config.toml
head_dim = 64
vocab_size = 1763
norm = "rmsnorm"
qk_norm = false
tie_embeddings = false
parallel_block = false
init = "normal"
init_std_up = 0.0727
optimizer = "muon_variant"
lr_mult_up = 1.13
beta1 = 0.95
lr_head = 0.00606
grad_clip = 1.0
batch_tokens = 16384
steps = 9119
MLP neurons of a small language model. Each row is named by its layer, matrix (gate and up: input weights; down: output weights) and neuron, and shows model dimensions 32-159. Each number is 128 + 24 x the weight over its row's rms, rounded and kept within 0 to 255. Numbers have three digits each. A neuron's up and down rows have the sign that makes its largest values positive.
Before each neuron's rows, "fires before" lists the tokens most often just after its 100 highest values on Wikipedia text that the model never trained on. A number after a token or word is its count.

fires before: "ch" 21, "ong" 13, "my" 11, "m" 11, "b" 5, "ld" 5
L12.gate207:146097158158110145161128100131130123148127106109149141144164060128163095102116115124108129115115124137146152128110150122138075127118158145136142123085094138151154123084116091117091157138123142122111090181119169170133112094111132084129145122129142119117122132130117100117079196159102099160125137127156202130124153093166146107131109106172133137098121167158129134116164108134177109116100
L12.up207:159124099128148113151125133144183145136125153152140127121139128142179103082100091146129139133127144116106145164157130104121140128128140175113132166135122108164124127083075090152121146089112130141123134180160143121120139127097160181159149110134103131106120152140148103127109150141120124126118151125133088116107109138167121117187103067148086122093156149146124088128137162144163131109094
L12.down207:143119135122145118107143128086146163104125129133129100133104087133130148100142099121107112156158114084100114148111116155170167148109137108139104161117138132148155136162150099136160154136151109146124161148132102159150156149136110179169104133117100099147125107154136182118116160096120121153144127137113126177137115123112125128118143083095108080141146108105146088105103131075092110122100

fires before: "el" 34, "l" 7, "rat" 5, "ri" 4, "." 4, "ur" 4
L11.gate191:175109136147116089105116121170139096164143157130120122082155140128112142177107150099150120103114094117133124117125129147137111093117122109153111083105108134120093142161107123114094164138153140137102115108155106104107077126096102133099088168117123179089118160112136186137094166118106126124129129094164146090167128123114103130154107151109122162158106090138142080154127138166149141160119
L11.up191:139147158130104098110146108169116125128141154133113156100129120091123145091147116155124143150139082132118148129119140138125117151098137120164128117128106123101124160126146095155108171063113130131114170122105165203097094143123112129137107128117087119108105114085139069088117088133110127128139088165130126103165119167108134155124121112078160118160087150135132151138161121111140135123139
L11.down191:100125153128134114123202138108162122165146097144150117156091139125141134150137182141131095125083095124129118146085172152117118151138113131097125134158145114127098120104101109115142112126171074139100162108143146123098090110160148075129103149138133130147122135136137145075119134118095139103136086138103105110125113136116126119101110113144147102101133113161135157135067098123095110118115

fires before: "." 21, "us" 10, "ury" 9, " were" 6, "8" 5
L11.gate208:153138146158132128139102138141129083129107115120104110110139107139132139120084102123137108186130130107093116131135122090128151121084120128127135135152118161118118129131128129151120102127114088128067078125138132151189139113134173158153100121113104146129141103087140122154129108130133102147122164103103127143108118113136166154131140137139174122155146117168171112146144151103153109154130
L11.up208:118166150126158119122112125092107112127119105148084160162083129144042114107094118141187135128145142122160143115131141152123155126127165118106101167138103156152098118142144127129133144131110181112080103101162107165143072115142132150147101149107153136122104137105134121134117121139146103119088116120074150126106152143140131097142096151135133108146124155165122114115153095151103138109083
L11.down208:071114185106138097093128107127124123126173100110103139089113078134130160121116146131139137140089139106117136094120149135112110152178127113126138096091123114114125100130095112134124100070092154136175092122134122142116125149147093152133133125144149106100156125134107148139140127103139141174119161118147104146139127122167151123091130052156142147174149141090133140145118132136135070140123

fires before: "ent" 18, "and" 9, "o" 6, "el" 6, "l" 6, "et" 5
L4.gate368:157118081120124191137164123147148130143130147129091136125149142165147139137146132122131100166104134141183158104159132162076116127134141120156110130131147099084105106150142122132107165105079084119123148146179151139112128154119127142171156137096153080122166132133132171110084185135106110145108121159136129075115139107143125163174118146124154137134151124160125124111119149094150142131124
L4.up368:106098143134104153153138089144083120110162119155081144084148129118127147120099115147146098149115152123138127120120092134090064127137123111188134112111093120126119136146153091124109131154104123112122124085143137134162141117117116152128126140072111140150124091130143175132088136136165117159108127168158102101139115138141128109175136140086090145138111109135163126125135076127103138109108
L4.down368:134126112106153140145139139173137136136143117125107120141170175144126192134118126175088139147089162100115127088099131159187132128117151155121120121138122148109133115133148143115073175143140139145090168127099139118121097087153114100162114123106126076134162117162133105093128152090112103156134104159107125115106163109155121130143162130120121164142148145113143133149109142114101149186124

fires before: " of" 18, "," 13, "." 13, " was" 8, " in" 4
L9.gate181:125120090119100137101140135113144106113126138136106119099176123121125127126145154144147137143145162145129095160124165147127136113115139208173162103117107151094121158128096145128095105121145111142121124111097102139135136102147145148164151122162122092154130161129107139122112145119162134179143082088105149105127135139131128105111158115079133141124097121098120172190150133134130129121094
L9.up181:104126107100161126121150129118123179120146123134089131108106151156132093117153126156105129091123127112117148110154133086131130152124107115101164161141166134126121120121107116128084134133121106116116113120141100137151116146155121133094131084121104094099122152150116122174129126131210101131141072172137159141109130068132134066096136147139084110124125145149117146140132113119145170118094
L9.down181:074129106135111134107090130085119104116070145137052133093126109131140149159100087134149106186110132119120130120135104112138162139167167075157133140130105126105101115149158094104099078115097102105115103139150104149145116145123155087138111074136116110118154148079129084138109104110148122143094135129108159141105128152124140098131094150118149146097122142122148111114157117101137128120078

fires before: "==" 23, "===" 10, "The" 8, "H" 8, "O" 6, "In" 5
L12.gate147:097139139171135107151120146104137143155140127135151111188099120091119098108131121109132162124108129115117105147122065122139139134101122121130149132166135105116136113103108150168134100128155146119115116142129144095092116168130127116103168147087122116117185145120134120152106153131140168140093129110137159123123158082127151142120129127069120121144171120130098110110137115137149122101105
L12.up147:142160146159105148099091141113109130168117152141176140099161151114151090115158111122154118167127101112149121156110150139123122132149088144087131120141162128125129149170125146107131189126094118097137157079183124118125103071107139131151139108100144144120140134110113126101154122181106139150143110156096146136102119162143129155131107108122120126113120150142141110160109140115107125103132
L12.down147:163101099133148113133149097148120146097145134118127126120062105116165126117100106119148081160130124124120165129123159113125158141113100110106118119120137192112160119149126121118119139120176197123132138149089118107129098121140138116171149113196130114125118136155120127145123097103111112117129115112103137133116141094114110131103121086152102113125182127119165098122137128147063122124109

fires before: "==" 17, "\n" 14, "In" 7, " The" 6, "===" 6, "H" 6
L7.gate152:131137121147129073112085143147160129163144156156122148127198123119138108167114108128135120101099116129088090168142110146113142148086119178120213141112129141105106163092127108151095137112117116096121107095142146119138133141118121154121123141113122160125126129095121139095123128147139110144166127121110166109159124115149132133194129121150172129128117116140081114098121132158150148157101
L7.up152:130120152122077092085143125124146122148149132142134156083138161123091137156170164118118166143131126120145126165168133101104096141099072080168130130131115114103137139126126116119161076169134173089138150113140119125121106163124119173181123198086134128123107125150124134119145151148116109119099128128112125106124126115167112139179110094120139156096139116130102086115151106081126137145100
L7.down152:142111123130122147078127117095141152142138127143118095086131129148138104112115073156123144176136091134167126141143163094122120147139145153094114159130089203147116149133107091136152154154174120092088146130139123091184108151116136108132078142112146170124170160139106083136142159117096149131107141119112164107131146106155101118121100130131118154133118095134093085088158139138119133096123

fires before: "ver" 21, "x" 7, "qu" 7, "a" 6, "e" 6, "lect" 6
L12.gate128:137127145167130130134085147103102095130151160151159136152157112107144113156088098103152112117163132125130122128133092139078115136143138135120139136158188161098118157148092133213125128155094112133125122102098157145136148156088096087137135099145104150166130178140106138153133107091158160135127120120102154134130084164136113123122096142117119137137150135155124142097182119147153120158115
L12.up128:157189104137143142099098155137178156100142104118117115109128143146139155189094150148106116125127138102147123161137118124077131169173141112143158091113130094160147082114114126100116116152151134064129125129150167130130145115101140116119123153149081130098116104131097139140161163142123136156157118125115146156148160091150152108126125112137123127139161100172137158129114133118181178123148
L12.down128:150121118120121098116136130179123117105146088136126162147119118143149151110109104156088121120142125122147133172116109080136125147089122115155140108105109191110116098105061139171154136112146146114134117115083100103113127124143132156102138144091139118167096151151133100137153079149104088150145126096113134092152108150129151141115152108139154147119140104107113151134145103124121113113052

fires before: "ther" 12, "ge" 12, "t" 9, "l" 8, "te" 8, "d" 6
L10.gate203:151105115151149157157133120153112167118139132112159127115140102112158104138146110118106114131137121120126136145155119085086144141144147130126136097115126121177133163113121128097155115182162154112145094122135114083141121111148118178103127113136100162119123149155110109157161113096116120135138087159129111084110151157126123134141160130130099129094118109135131079068183142160099170155115
L10.up203:115141140143160134143120116133127152077129117106096099188102154122131145154105117141152184123123109155131133124099142160058138108114133150127116093076118137086105113135116087091109127155168110147135148119140116117144090160119117116108106134134136126097125125142132092125126158113125102147166078129138120088158103141138103197139154133147156165144098147147147139089102109143141165168143
L10.down203:157155149155106161108163129090125144108133157111155124128138123120147118133150095089109103155115134111134127117148125148156119148105153129136134105174108145113117134111110152134121097134099136097113170128128157152140109124155171177116150132098094148103110130147136118108133131067148088094126137145155147144116136162116098092170122120078100136133151130119108162124087158087142110165118

fires before: "\n" 31, "The" 13, "In" 6, "-" 6, "M" 5, "===" 5
L10.gate194:104141137146131100130058142129126117136102137133138154155158153098123131100100123144174150207110124121142124112128139143135149128086153126115109096128132107113161105148092117138200137111169116146127117099141108116197128110114099123148127134131131111107141109108143141139099141125115083135068088144119132110129117138130114154162112155129110141135104152135098126104158116124153079157154
L10.up194:135130149140156115136136139128097119169162112114100137142151120139114085155157128139097105076124123174161144168121177156112136147132155119168101145137114130137172146071121122090127156146127112106180135100156147140107132140107100134108105107173167100158122106159103139132148178120133192148134144097119134126145129139100133100174122141119136135153145097148127123130136133103125124148114
L10.down194:149141116176131108133133153154167118091145106161122106093103123124152087135097152160128120168153148080131109159104176093144108168144159129095157139090131131137139122128091115126124141145178092135110155113117104096109170113121106103147166142100131118115135108131166138125135101123109143124199117146147134153115153093106143177146121101127135103121167160125096122138153107097119144149114

fires before: "2" 23, "1" 12, "3" 10, "0" 8, "4" 5
L10.gate167:111138132168106115152109101140082126113193141117119166122110142163117144120156125138152101111070121115090113138128146115134153117109116136101130123149127071114096099113128180121147093135131135137109089083180149132159105090134134140143112137170098119157152094090094175177142135152128123127086163133093094116160081105118152124147153097092134099126120120122113154156142117093133124115117
L10.up167:075099085140116169140176137152184066114113145149170129091123155099096120110142122109156136106121108086161137122125091125112113175106143129130140125130152112116158095152079099065070121121112121148107078122168150120140158110132148140144105140123117152117157109145109146126097151115106139156140137103139142137128145083139138119119115181106138115093104143114149091108142113113152143117114
L10.down167:156121137159128098127097152154112129121118103140121127104137134166105132134117087127131101136139114168127124130166098136145134088107134157151109124155050137118060119150137118142159149178122135112115158109077098095113151115141110106155149127102081156176113116141146118127132087094117151104132140097095126149134115152111128141145130156167134120141096130164098103131136136144114151168144

fires before: " was" 27, " is" 23, " has" 5, "aly" 4
L12.gate183:140138139136148122102117143084084136153153116119156108126146151145128205120150104163125132103132119118102101127127101174153121150136177154143147146137190104119155131140111146110143180130106170117133125122113141123120126148099088085121117117158137141104134144159110141134157074207106093119131159129090111106152117146109093124099090083108132124104139132120103151135144122129116116155111
L12.up183:165130110129118109046152138118152108105148155136165114099140129148195149173142139139154170101146130137151135130122141145125132169101142109136118127149150131116169162108163112128128094104108148065107161149125124170125126123162152133106103150099119149127128145142129126111119129155127179096183123170158115178151131171134069121111156148123153095104134107122126152146112095158165144127124
L12.down183:125146093115119109118142102137170095120124125133103099159132117110187098117134154126134100093170149140136217141156100097130165142131095109085129146118115168119129089132127121115097069144126116132124119128137098097110115092148117100129126086131128123106111135141152141104157157119116123131134144128109135135160117130142142102152172147117123148100151167141125122194137167189134165153151

fires before: "\n" 76, " the" 4
L8.gate339:131137162129119177084124134116137099135119100119144097152124165119119106148109136124163124138154128123083128088130116122126135134116133123160099138127143118146125179154120167100114139165113163161159178113134151087096107169088093121152107125105122127113114121145160140114158176130131105119125111135129158155139136150164139146087154078120121093122090145168164107120161142100122101149129
L8.up339:141102135115139100128132138113135128114094114146133174109131113108123156109132148128141089161119138127134103147105105096112161153125176162140148133082154158099136133135126156116120138150134119178128167111119127092119139129123130100172168181124130150085132156125127121142140179156131135147147108140115158144125145142111142068097129103077106112122074133108171146144109124163103118132142
L8.down339:137139160133145138110099169147117107088186143080106137140101132149185121159158159181137112143118126164084112106136089162127122167084118133107122121094142158099129155146110136112098167166103140110173173127125094128090163169126093087116103158142125158104108125146115149121118105128142087119192131115144151125129100158132143170147163150141119124139105128141127098131170135136131122116172

fires before: "ch" 16, "m" 13, "ound" 9, "g" 7, "r" 6
L10.gate130:121144154139106148172122101116099174140118099109121141148158131109155159131092137165120154108103112133132160131150152126078108082119118117183118125122131116117151109128105123142138120097119110109152135157121137144120139115165173134156121129094115109112126124146169135121165148112137121099117129126171113130081132088122123106137137131155158103153167135154109172115162135154164110122099
L10.up130:101108138129114116136140147133114141130171120135142131086144149125130141135140104156138137102226161125090174128124150111057136090117179091142174135099126110150112127140124127135111116126149184120108118132132142171153064160116108159132109094116139140158091112181141148102113101147143129136119155165174159147124127115113146127156134097108133118123092126151116130104131127128172119117106
L10.down130:146108125186113121121153118132124166087097116117109127126131138078126122143174103104127079134155151142113103123114132130167154092097119114093161127137161123193187144116090142167110162147165145163124113171168133162146129148154165140156161115142136119138099173136105079157136163137143138125138166143142106144140146170090126098154137095128144163118111138150158092099132133115127152138126

fires before: "\n" 30, " the" 26, "fer" 4, "ten" 4
L7.gate120:065126147148103108095079123085127186126098107126121155145144102134115129135119168120142139101175145129128113101106131099136130130116124162152118171100116160117108127129123122129141082102164095165139150118137128097139124106073079112107134135108108127124149132106112102154141102122115082149134115111122138074150097156148126147123101156148176108109124130154144164078143137105116155121098
L7.up120:129110143130144124095143138152094119153112148157138129128115113156142127129126124112149128148140165136120168153118166133108165147139122126101091088137189137147127123110150113092143115109151083134103182117163130135126168152118122114103137182142064114116105144108112136090141117134127144113177168129113140118123144123099084119154111101118123088125128119118100125109080115137155122189111
L7.down120:100184121079158091130138113136133149118120102101155093149103127137119153151160119121132110134121143138154150109110141087145149160153129131166079137142133119132100134141151166170130147156149132161154157173109114110113128161150146141132137096120174160092106123107106133115151140124167109118147124101063107135130166160134126131130137093140148145123083122117149117143149168148104142102175

fires before: " The" 15, "\n" 13, "il" 12, "ild" 11, "im" 4
L8.gate75:100145121170082122149170123128153164113121142130125175128114115125117149145133115106145142145119115171142141154099139127140131120129174146128133117181129117110096108102128116133145156144120112087154135075145129122106137150162130146113167193094099089129084107078135123095123138149162117113144100137150163123129163090110122109152107146111120135100113107098128086137119113129088082125100
L8.up75:147125102177126086139151145110141131105129103129177137143110134129108110120133176142138097118137121158187125143119154129101117120150140098134138109097134151142115146118113125128142160092115138183107134118142127082153122177138143138116135135095076101084117083132105137130082169113162125124122181158105144111118175113125108122156100133090136123112094134106122095166135098142097102144139
L8.down75:076124172103120127161124178130128136114100095121089141092151149107145098094108082146094140131076107127158155143156198104092103140099091116144107134118139183161182135136105130133156119113094105175098121144116145117179143132122140115142153138149117102100141128119099151131126125142163131115117097101153141174099086137132114108155118111102151156116104132144108102162134113133138119155127

fires before: "old" 21, "ulation" 11, "istory" 9, "ouse" 8, "ect" 7, "od" 6
L10.gate237:124151122162116146152121137100109121117183113110100136083110123126130140143148114114142115115142157129068102131158138087168099143155171136157144103115128139119076128130114157157154152131136152092104162147165117133124121148155080129149117129164082124144147100179127110161143122120081141146103140137139136133149155160118141126168159086151087126122133143136132180138142110114120101148089
L10.up237:103119180129109152120098132100130080140136131118130163118154135100134096132088128100142122073180137173099156133135081085134135118183121151144101134154114133093130106111123143078074131128130120128103167106117110101125143126125120152140100152153121172143096116134154167113153127193157137117114112131106118107113117121117092123169085139090172183156135143091107153137138145126128137151133
L10.down237:128104095139133152140130136098146138142097129137135081121174153123147094099099155109124149110109117131129098127115147154140111160169102108151145114117118111116125158102132078129164154091090141111113127155161128132121132126162134091164127178131147127101124156123122123123139123100135122089101148087160105121101134100177125118121064112140139149109124066116147159137134175088135165167103

fires before: "te" 15, "l" 14, "v" 9, "end" 8, "duc" 7, "ll" 4
L4.gate236:083135120146101130144118143125141148123143106122124149131144108079173128146138124119125124120145154136144167145109102113110195124119175136106110102179134094168128115096136155175122078155176142109122105142124122069179152121135138145143138116120134150149125120134158132132104095173173117159107121109164125097128142088132104096153150149113136151162143101179119101130143138113113140110102
L4.up236:109121165131175106162112144121081141112119147117142141118124154126134136154133094118128108123127080141055121139109106118083140112140127112090147132123059126104125133131111108158159163124118119097111116072081104103176138134140158145102123113146083136105116108155108069160090088090128119135124124128155104127110101135177115121130132083128181141164091126124099161115113150151106156144115
L4.down236:163133144174133097117173115116149157136132088158154149098128171160130124115096115111139146059126110186154110077118127147135127123107168120109145139153105091121122159143120117158141141111150133118141112163109101114130141146178165120101131115180122123128137110119142130122142146121119110114143139128151191128149110124134141114101088115126115136142153090150163141117134121112165197158141

fires before: "ate" 16, "0" 13, "er" 10, "ed" 8, "ished" 6, "ied" 5
L8.gate306:111144127118116112150129123133119113124124089112102089129117132078124109105137111134128147108143090107165087153130072075158109112136151129140150148089139107159134123122141163125087133105201168157179121127137146099172132140167143078181129109153109110120177148081144115085118124153142083132123135144131117123134115166115075156164166125155147113136143123144106106092146104125125108113131
L8.up306:118119163085107135132158119126133083120166097134119125163115098136136129136140125155132154110153096133130109129109112123140102111110102125138118158164113079121130110173162130130125128133138164177141162102133140144165116103172124142147144107126076119117089119143137139149152139162100143150145160126115105178150128186129163190101128097183099157118138157139145121086142121183140129102135
L8.down306:142144151110113162152149163154137101117140145121153133130128111127104105116090150132130087129147136135134151118135162144103141118113172101123120127139104133101104164144113088104095156084113121086140126146152179134113142187110065149089136095123161151117094141122138117111176116139116131156142117119131115180163165146139114116155099114112104163122110130164117130140158160141122114124075

fires before: "ut" 24, "v" 23, "ution" 23
L6.gate98:062110128158106110118130153141136136106161117131160138082158126136125159099132135099172107141167124136111096087116137150086139113118096166123135121150113119122080168127116119137103109181099168131132118116122130140131112178122160117108155143139149112130129105125135124152161119133156121166060102118143158144106151110141123085142151124117130130147107135151128159132174119109140114137079
L6.up98:109158169166126081150171104108118116129152141111118111108157107089173162112140162136121141129136083144126159118098101133128130130105105133150123112131119187129158088123131124116119096117108128122137121176119131154160158157110117140101111099130173085125113134135120157115137117151125112106136181158164102122108159133072150160177088122112135129149122134134096148147129112103127165104152
L6.down98:115136159134113129080121113127134134139083141164124119157097086101124078154093171124118126135125155129149136142127089108111165108070127122128128152116164121123139115093143160136111082110118134123167091164161141126157104157144135132142137085087149127169098140128177146137119128098162085070108145131133112103120161114122148085118130122092132126115099101145108132149144148139132164120149

fires before: "ver" 24, "lect" 10, "at" 8, "a" 7, "qu" 6
L12.gate425:139159132189102169137120126122106088098123102149157118147095170135138133125132139121137137107139144177144096169146149142127138170096161100142131113153140145125176141111100130143087124176122183092157154106127134123086150138138115142161116092143138110116154137144142122100158123146150160146082134137136114127087097109148144165137105145102155088089167128163125133118134134155086091148127
L12.up425:103146142176122097113094136151075135115118104133108118108123144135127149156093139092129118079146137138100152127136132149117122134162116088111115128150116134152119156157117119144149087106141072116155093141154154161112099086113141168100152116153084117163140141145118109139124109105131144127112099132124164162182164125076186112154129145125134164083147132143096144113121177148112103147143
L12.down425:167106115078123118119109119108126130163141094125150106145101138136164134111114136125136167142151154115184152178136175139107135142145163121113147115146137153125158130109110156145140153154087107119126146077114124108130122154146147129126107147139127163135166101094159103141061115143075105118158170153115103150138098105106159150143131118143093096130141157124134123166103126169146115163127

fires before: "." 22, " |" 14, "al" 10, "res" 6, "h" 5, ":" 5
L9.gate197:122105159150086135096166087154116133131086144140121130086180100146121069149109130138121131097132129125152150093138146155149131113099108087152138157123100147112113170138127162136135103140117140105130165140094176119147138155119114116114128097126122129104112126078134155146165169108141111111148168146176126163108112132125176150187173109144132134101149138104118090113113137124099132130146
L9.up197:097091102141134140174169118151130096129056118139062133115144112121101119138123113145158146098152131144125137147141173117112175152107141138117168129153105134144106083132119148119137161119186140112139132171139105133155147158125171167119125144155157147124132093116190165158117131128106099089124084158118172135091126150136150137145122121135119098109128137096145111113133144085110085120109
L9.down197:159152154153110128114156150117179177146185125082089147117151134151136161139130126127115142145165102115101126148152119104127163134109168120164112115106133139155138119115137133115128124130120129086088103108104107168145095093171117130144080140115193117120087140108108139102105146101147122136119131126121159122124132136138131171140151133162128165149082072166111123136115104099169087122115

fires before: "ed" 27, "ing" 11, "ment" 10, "f" 5, "," 4
L11.gate186:108149100118137125138098083132116114142133107175134125167144118091190157103143134090113086124113146131120149118124129143175138115140092138142150091132145119120132118143141153141136134097088133110185136145143133066129136169144113131148130115122136129155122139156124103131132111118125155128122165165123118123137117116118158183135160188152108137082138130090141108163107130114100159129119
L11.up186:078149133136142101118113154140143130172175099148130151173130125140155150147146173120181151136155160156116160145171120122130135129150121122118158073126140119125100072098131120160127151124118127122137134160104093132093114122120153121144133124115100140142112138152157153118155105100178120144090139136131110119116186080114154118120130157142105173115121164146132117076138120138119122065109
L11.down186:095091138074162108152164166085135122077109133132080117177112137170124123144145122098118111118119147160150124127089123140140131158117126139152146142146126083060145098135105140118127126179128097102132100100145138126121130127094100185118125110125102152161156082120134118112160137111093181138105114118149122102127080146126098153124153104124134132125115127115114126125128129148143133181165

fires before: "ut" 29, "or" 9, "ister" 7, "im" 7, "act" 6
L11.gate266:120156107157133171133170104103106129144104105098133164148130083141145118131150116133109137128140128131146037102129107106156142060140115142125148154167134170131123122110138128117139160164147091171130164103068115174146091120110111096108154145066137147126113114132165131164121132112144131161117134107128167127074137145095127161172123122129147145154109106130113098131129107140135119123131
L11.up266:090186138153095109118183134133143130073163104143160139125117129146101167142126136151095097103099116116155153149162142147157144138132111103113133115161131098134182167110122160100109156136136148114162153124088113145130150122142131085125104166126128147121123081120134167103096150170119121144111139169172146113116115102107112132114156164120162109145130162137111125147115101081151100084139
L11.down266:107139173083108140098103100147115084123134118133129119120102112104122114119130162157146095113153165110103189157161112094138148120137119123149119147124085187137107136130090132149098126129132147111122154136132154124118146150138116126147143145121111097157107074169133138105131153142160113123120097180146138148111156130136125154094161107099121086179155161175102100153178122121129132126125

fires before: "\n" 24, " The" 16, " In" 6, " It" 4, " A" 4, " W" 4
L4.gate127:105117112134139129124132155098138074098127174109095116126133119139148126128179107128156098121133113136121098147082141130109168113128122121145127144117154138148112094131168147092133112119148119125124136107151107174101102090132116128128132094074111163117111120163134126133122147156123157099106120135130183144083146040103146134129137095139149086097128100128095170108106096145144153165137
L4.up127:126133107141107148118156126106119103122092115179109142106145157156130149117165138120104133120128157113112108218160114146082113110138151153130120132130126152146169132136143103073179088097114140118088114134148107090121114086102120140087119157088107107162104153136147118089121155151144125150091135131087144116146121157105146180124137115094131140117114122140120125151160120148101116110165
L4.down127:164144161133103141141146096100159179106105106159136100119140138153072119121104119118133161100124102145122143179121151139100145146100115116070105163133141150109091163095117137133180128092107146146117134139160118112145138118120085149112164128138137121100168169098106132112119128133129104149116162097102107084160145163166132123165117112118109154102106125117153087158155083121113094116150

fires before: " " 70
L12.gate146:101144148121106129189086129111124116166131157137163182152119116134127113134135100136168096106101177145115146115163101127146139144134129122167134135109095149151123099153084153103092131117133163134122157130149139135116144153116103101158140130120100158130171117098121135097111108137133147089131117128119087154099118158102138105099066134121146162099111114159194144178144141085121132144167
L12.up146:104090133097124130138111124122112143110126147159158123123120122116163149135139148120134121053127077139133151146118114106086153156095124113167112128159137131126143124143099089133167081141095138101100109116095136126107092159132157112139137133103116130117142120116095080128094075136136143133132090094146110140178108099127130149125126092102122122159140081098175118127124115079087117098122
L12.down146:101094135117139131111090138140168135122129081107140179133124109164168142097146141104123138165087130150101147131121108079099125138135131128125150181131112143140133090157098123085140112132093141123154158117123140123105147138138093139139125145149121121105127106143129098190085143092162145135092103126149108124141151115137115105135093140104112131117172167178145147093119107145139079087130

fires before: "." 52, "0" 10, "ar" 4
L12.gate155:147130114090098131145144166136112120115117108131128102106117103151078129149170132109112129118161113168102115165144153158124102157138134132147120123135124136121136136121122199074115137135114124137139166095160117130127155151117077139099133122172118139119131070103121133144110127130147124130125102083143081140165148189088115150135151079166168123121141090123134112162101119161126163147108
L12.up155:116133108115094124139139123118133129133143075153097131083130166109079141130160130138109150092127095097083118136167186117146103130147123118136114150163113131109130140139145144102126149128136158132125117151152175139121150149120088102150148124134122141122110080102148142169156154203136081139175112118158121150093126109088135131152130131152156132141125179166116056130125119105123119134113
L12.down155:108107160136125137155171161120173142122103139104071128138128121148112101130089168166122148144142152105111135142114149149138180140155154140089105075124101142166151113110129146126120110116129138126104112140087052139112123146121171115139134141130147155125085153130105116117172122123124142153140124119130135094174130160146095153134171103139130134170119134154151128185128092109097168157109

fires before: "\n" 25, "." 11, "n" 11, "ff" 7, "ast" 5
L11.gate425:119112151179118075148157135127124159126141102137164098112115128129106144136144166144116163138152177108146173138129125148124141122143112133120146115167123151139149151136120130106115094158150123127192140114134102174144164158096114099113108124148134104114152105117108110155108146102101135141081144151149113148116135077123118178082110149150124103098074077138135149157115132142117156149099
L11.up425:135131116134117137141160122080131155133164143069157108131108186124117070103116142124164164142143122129097126155134105152111113088119114156120128092131162139142175094132113152108125128100176147148162151127150148139140123121126122127111200171128084154110141086149137132094151136147108136135112160135128114115110148142127142156130106038145116106144093131094131115118127144161131150137170
L11.down425:145090143100093112141140137137138124117123108136147187120117126123126126108088118112126130135119156079134171105107138152096176128125154131083144137125111121118159112107129191153115102151142147131143116101121160131150137125154168150121127103155153156109136133137143135140156136134135135131089152100124170145166128092143140101140122137139139167130104061074114086179078126096100106152121

fires before: "9" 30, "1" 11, "8" 10, " r" 8, "2" 6, "0" 6
L10.gate189:141117136145143122179103115108100131125132132116098100096099157183153124144110115167107142139119097143146118111140129134119141101162110108137111144139110147073087124145079154149127120155153131126139100135098135128120129144139110126143131064130141164126155116135113155148151054130163127140138080128121138126170122122179136120153157132151155093109090079155139111112141094149130147166114
L10.up189:141120156186088147128114152188137085147108146126109124156101114176085127155116161145133084127108151134131159136105112106105148123135169118127160118115168149124146114110144151111135153112152117128102087125183107149130102117090148150143147150091162127120141130102113173165121086152099141135111087097112163119096121127140094129146142138124106103156101150115135107137124094105113156113143
L10.down189:166129085175137110108070121142134112117157113108112123082159128151138102116103149101112118126091127105135112112131102079118118106101132158141104115122154130200145147164151106106115084132158171136130100130124116157090123171156139173138121093097111128141119136103114147118128142118142137134129092099124107141103121152129123164110150113173138143123118163151097113101126100130088117107112

fires before: "2" 51, "1" 25, "," 6, "9" 4, " " 4
L4.gate403:120147124106099116135114177144113108111145174110124111100128102124076115127144144154165183116122129111109166144114148098137104109121135117127108084125068153145155149143135150120103117146187126145164165144137127109126114076126136141164148064108157132137135138084087153152139127123165135163088110158147126120144174129159146131097140126079104116147090151137164181121102117127132116122139
L4.up403:140143135099078124107153145105124172108145159139148132129145135120111141151111086155096121141090114086129137127164157154142119157092174097161131110110143142093148132123138137125124121120110093124125079120157145169097143113154113100107167116130197161128161124126110123113134134142145170089117147105147158167142095105123107121189114126179137140103121177162100138140118145064107110127101
L4.down403:170097128131163133095142142075145131140157090121161107127138144119141157156151091138155105181078099111123143174153160129094151159151124077132139128129177141124141135146117092131153110118109154139111142091127160150149107153124124148104150144138172148100104163112093121129151105117123107051136151125102145154118081131149105116154102105175126097125138171136107166090106157114138107130135

fires before: "9" 46, "al" 8, " " 8, "ver" 5, "ic" 5, " of" 4
L10.gate287:121145167153130101113151142106089109115128128132142162138154129112087123105116109171148100117145154119158140138114119081092178116133181154168111143065138164154145168150106123152120112104132141141146066113151104091134093100111103109114106087121143125136163125095139113147157122141152095113162128118191091152119129161135127133138133165084157162171089140131133121147142162121118115090142
L10.up287:143163133125109145159148145085109162134149148169171135132123127130124152144119132122149103127105130112147116166181138127105162127105064141072130094111144133142160124133066158155115069155115131129141103146097119131150118149160135111103180100156138157114107154100093101139169151145121093128156130118156124141133123110157144113145175187143125149114120152124113108135114100106149164109111
L10.down287:133099123182098170155119120150185098148127117156140125129122135158103112115142144159126116107145105145107181130130132104080131122132138161116109081139131137136141132123128102152111137100102144115150093106123153149173061169129125153126141110120145142124164150123153076165112146102142139114130103160151148108094101129099113131149123084118102072112130149156125146143142169119091095119087

fires before: " " 70, "1" 4
L8.gate82:141142146131180149125142150131113081156139154160103185152129130109092136097159114125143074112123174134144110075075153094137113128106134109124159143095113154143123141127119145116117121148116140123138125106117136155107128171130161115139115133115108153107146161102099094107097132107132145095107086149099129135118103138191121109160098187140127130156133137165136144171115117121133146096125
L8.up82:132111106113160126177134160136152139102124152153146114133155162145115142120132163147096098141119152093150151122107134121131162151168140130131123141127113146148097134148136098092113110131140129129149143137071135141112116115159158100128147106060132128113115116163086125083081153087184124102149135132127092150107102114121116100141162102145111123137152098192148105108101101122151117126155
L8.down82:127126111098119091135125083074110171138126102116124137082125105120169147120132121121174129118148123150109136131122121117110147129117147167120131136194137145153155107143096101099092153133199097150109125109140109076170129118124114144099139183150135090118128164107128119168151151103138123146143091129136128121103122099094113093118135108136154089164185142130127082128124154113129111121091